{
  "d_model": 256,
  "n_head": 8,
  "attn_scale": 0.177,
  "init_std_down": 0.011,
  "beta2": 0.99,
  "seq_len": 256,
  "doc_mask": true,
  "dataset": "wikipedia_en"
}
MLP neurons of a small language model. Each row is named by its layer, matrix (down: output weights) and neuron, and shows model dimensions 64-127. Each number is 128 + 32 x the weight over its row's rms, rounded and kept within 0 to 255. A neuron's up and down rows have the sign that makes its largest values positive.
A block is one neuron, or neurons of one layer that tend to fire together. After each block is what it responds to, as a language model described it from the Wikipedia text at the highest values.

L3.down92 [113 133 124  94 102 102  98 173  98  98 148  84 197 114  89 145 147 132 140  70 155 116 145 149 112 136 112 137 133 109 124 163 111 111 129 168  97  85 183 164 139 173 123 129 131  91 196  92 133  97 137 127 101 178 132 204 146 159 112 110 186 141 205 109]
L3.down109 [ 83 151  71 156  76 173 159 117 108  63 159  61 154  83 159 112  49 140 100 112 154 139 141 149 138  95 106 155 108 125 124 171 124 145 147 167 110 121 173 186  16 144 144 126 160 119 168  85 110 182 116  43  92 146 127 157 138 123  98 118 106 182 162  52]
L3.down474 [141 136 147 147  47 175 221  78 126 164 214 161  98  93  94 146  99 136 150 119 112 110 192 178  52 123 133 136 171 132  69 194 154 173 136 112  84 122 135  85 144 151 145 131 123 121 187 128 154  84  99 129 148 112 143 162 110 169  80  90 175 146  86 172]
L3.down539 [180 180 108 153 131 165 123 147  74  82 132 101  55 134 136 166 157 147 130 106 139 155 150 136 184 104 127 120 119 150 130 219 127 160  78 118 117  99 117 117  69 116 129 138  86 111 115 163 150 149 106 165 203 134 123 228  84 113 106 196 118 154  93 112]
Responds to: The "19" (sometimes "18", "15") starting a four-digit year, usually after a month, "in", or "(", e.g. 1994, 1965, 1913.

L7.down344 [105 140 130 113 129 104 119 150 109 105  78 131 139 119 139 152 136 149 159 125 145 146  89 107 170 165  38 224 118 156 105  85 131  58 131 127 134  78 154 169  95 181 102 158 145 113 118 134  99 175 130 180 148 159  58 119 107 179 122 180 157 103  79 141]
Responds to: Coordinating conjunctions after a comma that join clauses or list items in narrative and expository prose, such as and, but, as (well as).

L4.down32 [110 144  66  92 118 129 155 135 156 137 190 130 186  48 104 118 137 111 137  89 139 146  91 104 117 112  76 206 162 145 149  75 147 113  91  39 134 146  84 123 115 156 132 141 146 127 121  69 156 149  66  94 108 147 109 163 187 133 133 140 129 142  98 125]
L4.down59 [110  78 136 123 180 182 140 148 110 163 114 135 105 139 125  84  73 104 158 162 153 176 114 141 116 143 146 131 201 102  85 118 192 104  65 166  95 102 186 125 110 140 163 122 119  88  53  90 171 122 126 131 128 133 137 153 132 146 133 173 193 131 127 134]
L4.down63 [141 141 148 123 161 229 152 113 135 155 139  93  70  80 156 112 120  94 106  76 138 129 185 173 121  97 164 166 134  68 136  96 143 130 148 138 124  91 108 137 125 141  85 148 113  78 142  87 117 109  82 133 121 115 110 146 115  56 137 112 158 123 152 135]
L4.down79 [ 80 137 139 137 134 161 128 118 137 143 107  86 158  98 138 151 100 166 131 156 115 137  72 124 109 162 163 106 138 135 159 180 171 139  97 130 102 154 121 123 144 121 169 115 130 133 187 179 150 141 133 129 143 122 143 121 135  97  93 120 159  57 122 128]
L4.down126 [109  81  77 102 153 118 109 144 127 139 137 119 139 135 154 197 117 100 121 120  58  50 109 165 116 182  91 163 129 195 134 126 139  87 154 184  95 140 121 137  73 169 134  66 160 130 141 129  89 158 101 161 122  94 128  94 143 185  84 118 122 179  87 141]
L4.down140 [131 129 107 163  74  63 130 131 136 130 157 121 190 129 141 156 145 131  92 113  90 118 157  71 118  60 186 178 124 106 118 129 123 136 154 153 149 146 156 141 187 129  99  84  95 158 181 136 118 228  91 112 192 172  37 170 127 189 116 172 172 145 128 166]
L4.down171 [136 185 136 155 118  97 136 133 167  68 149 191  98 139 180 137  86 139 178  93 127  95 186 107 102 105  84 145  80 115 130 127 159 168 107 143 121 138 104 137  96 168 125 112 166 131 161 143 103 152 140 115 111 113 141  81 123 175 121 169  99 151  80  55]
L4.down248 [120 140 112  84 124 160 131 133 182 137 111 140 114 165 172 127 105 112 155  83 113 159 133 129 157 185 174 151 156 144 113 102 181 186  98 175 102  87 164 203  81 145 118 155 151 159 122 123 173 102 176  87 139 166 126  87 197  79   9 137  91 146 124 145]
L4.down263 [103 167 178 114 110  65 146  95 113 112  90 131 122 159 141 131 188 128  85 107 140 117 164 100 141 153 120 120 116  91 118  69 106 136 194 186 118 109 131 204 193 128 136  58 126 184 151 168 111 145  93  94  84 142  65 127 164 158 109 132 131 128 188 129]
L4.down266 [154 147  96  66 134  79 124 123  63  90 104 128 130  75 140  73 139 152 128 154 136 104 135 125 162 139 112 130 171 178 149 150 114 126  84  96 105  52 139 127 102 104 160 156 172  80 102 135 120  73 154 123 185 143  93 165 137 121 117 124 145 122  90 147]
L4.down272 [ 96 129 108 134 131 142  99 139 156 138 150 156 185 112 138 126 125 141 130 135 150 154 149 127  82 122 127 221 132 147 108  89 169  96 133 119  92 111 157 160 165  92 158 195 125  99 117 144 105 114  84 128 166 182 145 118 106  75 171 149 148 148  94 210]
L4.down384 [143 131 200  81  92 119 112  97 143 119 144 174  66 107 181 139 133 156 119 137 166 114  95 145  97 151  95 153 104 124 196 111 212  89  94 118 136  85  78 136  72 135 183  83 146 122 139 132  52 122 109  90 165 205 121  72 159  78 126 143  94 128 168 162]
L4.down404 [138 111 106 129 107 143  93 156 137 155  85 111 151 161 145 172 140 138  79 175 101  86 112 141  43 127 165 152 101 113  83 110 178 159  99 151 137 142 179 135 145 164 157 115 167 136  83 167  71 126 100 162 127 161 137  98 153 129  98 142  92  73  74 103]
L4.down428 [131 113 111 106 143 175  92  99 159 170 185 124 131 104  96 155 125 103 148 139  60 119 159 113 138 121 103  71 118 165  92 181 149 137 187 132 126 163 120 122 118 102 163 121 176  75 130 129 115 128 124 102 140 149 157 120  96 131 144  75 164 122 132 157]
L4.down490 [149 149 127 120 140 171 111  49  98 164  93 132 117 122  78 119 176 135  80 114 161 121 108 152 117 106 125 182 119 180 145 154 152 140 180 176  74 119 113 131 126 137 198 112 152  97 162 141  52 148 135 123  84  87 144 144  66 228 159  82 191 141  86  97]
L4.down557 [ 93  85 136 165 112 141 173 153 114 113 144 150  93 145 161 149 130 177  93 144 118 100 166  80 119 125 189 195  76 153  84 106 136 126 121 133 102 109 136 103  83 168 193 109 137 102 183 163  87 192 145  71 155 147  99 122 119 167 100 156 153 184 141 124]
Responds to: Coordinating "and" (also commas, "but") right after a finished noun phrase, date or place in biographical/narrative prose, e.g. "in 1857 and", "at a boat dock and".

L4.down6 [146 195 150 123 142 176 102 125  97 101 171 115  78 100 181 154  55 103 100 108  57 163 155  96 147 101  99 209 170 166 155  76 143 170 104 142  70 103  95 150  87 166 102 118 159 143 155  98 109 144 114 178 170 144 103 113 123 150 100 141  64 125 109 102]
L4.down11 [135 141 174  90  60 174 102  84 119  65 157 141 111 159 123 113  88  93 200 128 102 118 126  82  59  52 152 165 112 121 185 109 174  71 149 117  92 123  91 142  64 100  77 139 147 134  94 103 108 109  82  72 105  98 103 106 130 109 146 178  95 100 145 130]
L4.down81 [175 107 121 166 109 126 126 102 134 153  86 167  84 117 112  76  61  84  95 129 100 150  88 143  92 105 170  51 122 113 139 164 121 112 116 136  73 140 185 187 137 170 106 156  92 103 152 130 203 164  96 158 137 130 155 142  94 136  75 107 101 184  94 127]
L4.down101 [125 115  90 118 127 153 161 115 114 119  51 131 195 174 161 148  97 150 142 118 122 102 163 186  85  68 146 128 120  98  81  86 171  50 116  97 101 105  93 111 136 147 132 124 137 136 119  85 145 108 135 158 116  73 126 216 102 119  93 110  78 142 110  98]
L4.down113 [207 170 122 105 163 142 172 112 172 141 181 143 124 144 128 127 115 193 133 175 152 133 109  96 136  87 163 154 122 129  61  93 180 139 137 100 166 179 159 106  75  81 172 126 166 127 148 121  73 109 122 128 161 145  93  99 121 123 109 124 129 116 156 126]
L4.down115 [160 171 142  98 145 128  67 145  99 109 145 167  67 114  90 117  46 105  67  73 113 194  85 126 107 208 121 109 173 158 151  97  98 163 190 113 126 137  75 143 100 131 156 141  88 126 139 107 187 165 159 121 158 124 176 144 137 104  99 143 203 165 213 104]
L4.down117 [191 134 113  89 123 139 151 152 145  91 129 135 111 128 142 141  80 154 161 101 103 106 182 150 100 104  78 105 139 135 182 125 157  87 103 132 116 172 115 176 107 157 121 141 147  77 143 110 198 109 141 189 103 135 117 171  63  88 112  89 107 120 143 131]
L4.down226 [128  83 127 132 122 131  94 140 136 131 131 125 168 142  86  98  91 132  84 118 106 136  74 130 129 144 165 128 161 132  83 129 190 100 179 171 129 125 147 169 131  90 127  77 147 133 159 108 132 114 126  64 163  97 147 168 140 128  98 134 123 114 147 107]
L4.down253 [124 190 133 125 108 112 112 119 134 108 127 188 160 122 137 171  87 120 126 149 151  85 120 137  94 136 123 171 100 164 148  70 181 170 107  78  64 130  73 168 109 130 167 133 232 105  84  54  89 143 112 177  91 122 141 105 106 102 106 171  90 152 110 157]
L4.down301 [ 95 116 120 111 177 104 103 157  68 145  94 179 194 136 179 151 148 157  74 167 163  92 178  95 152  98 111 126 196 144 151 138 148 146 121 100 141 235 105 177 108 106 113 149 140 123 115  41 159 174 185 131 164 179 127 131 133 126 147 147 137 125 139  92]
L4.down332 [161  72 121  84 143 129 151 114 148 144 180 129 139 106 148  97 124 126 212 141  91 140 146 126 172 145 152  85  74 120 156 156 148 141 108 132 123 125 147 108 133 113 123 138 101 164 171 116 139 136 100 127 118  95 126 110 107  97 168 126 102  86 149  50]
L4.down381 [162 101 177 144 130 138 125 164  70 146 138 139  96 145 146  78 100  91 122 144 120 119 112 102 167 114 130  64 156 131 216 137 122 146 101 153 103 113  81  66 130 165 107 148 119 150 152 114 156 151 166 141 200 122 139 213 126 122 134 158 103 194 196 124]
L4.down430 [185 125 162 138 122 106  79 138 182 148  87  94 114  77 111  71 116 103 126 119  81 167 134  93  79  66 118 158  64 182 153 157 110 179 190 113 108 133 176 103 107 147  89 162 109  84 176 115 101 183 179 108 124 143 110 186 112 118 176 170 147 124 129  97]
L4.down510 [133 145  96 110 140 133 123 139 146 104 155  95 157 125 111  58 159 107  92 115 137 119 130 194 178 146 151 153 131 159  63 157 133 102 166  98 174 137 158 145 105 103 141  99 168 158 138 130 117 161 128 202 154  86 101 171 167  99 138 142  93 159 114  88]
L4.down548 [200 170 130 140  61  85 105 157  98 140 147  98  97 115 146 138 122 110 139 157 166 180 125 166 125 132 100 177 169 156 161 124 203 122 117 127 135 148 153 209 142  43  82 139 174  76 132 178 152 114 129 182 134  74 117 220 151 141 119 155  99 140 146  72]
L4.down549 [163 121 139 134 149  99  41 188  80 144 138 122  48  67 130  93 110 131 126 163 142  81 179 108 124 146 132 106 135 108  76  78 161 106 118 130 167 166 134 135 146 166 103 217 139 134 120 130 200 146 178 139 168 137  70 121 135 132  75  82  94  87 111  56]
Responds to: The first two digits 19 or 18 of four-digit years, in dates, tables, citations and prose, e.g. 1982, 1842, (1968).

L3.down110 [146 107 111 108 166 106 119 165  60 111  88 154 182 133 134 111 169 156 168 120  98  92 110 135 136 130  99 181 142 133 145  72 142 115 134 135 111  78 146 156 137 166 134 185 135 100 133 182 104 125 118 125 135 143 140 137 148 108 100 137 157 148 145  98]
L3.down373 [100 152  90 154  72 149  90 139 143 143 141 139 144 100 116 104 143  86 126 142 166 131 134 201 128 120 132  92 179  61 151 175 105  48 203 161 163 102 159 170  79 122 184  84 129  99 134 146 179 131  48  78 168 110 130 144 119 100 114 151  80 143 124 106]
L3.down412 [137  80 106 171 157 155 145 192  49 145 127 132 104 167 143 125 120  61 128 175 141 156  88  95 135 103 115 219 140 160 101 132 118 112 129 170 139 100  61 178 116 120 145 144 160 136  94 209 156  84  78 151 184 161 177 122  88 103 114 144  91 151 113 145]
L3.down438 [ 94  94  92 154 178 103 157 190 159  85 161 123 123 106 126  96 159 126 127  64 150 139 105 204 112 111 128  99 112 178 141  40 100 170  99 108 168  84 138 130 112  72 126 153 107 157 156 113 134 182 123 155 130 150 114 143 151 114 136 119 129 168  96  96]
Responds to: Fires on " and" (sometimes " but", " &") joining two nouns, names, roles or clauses in a list, e.g. owners and local, Horner and Lester.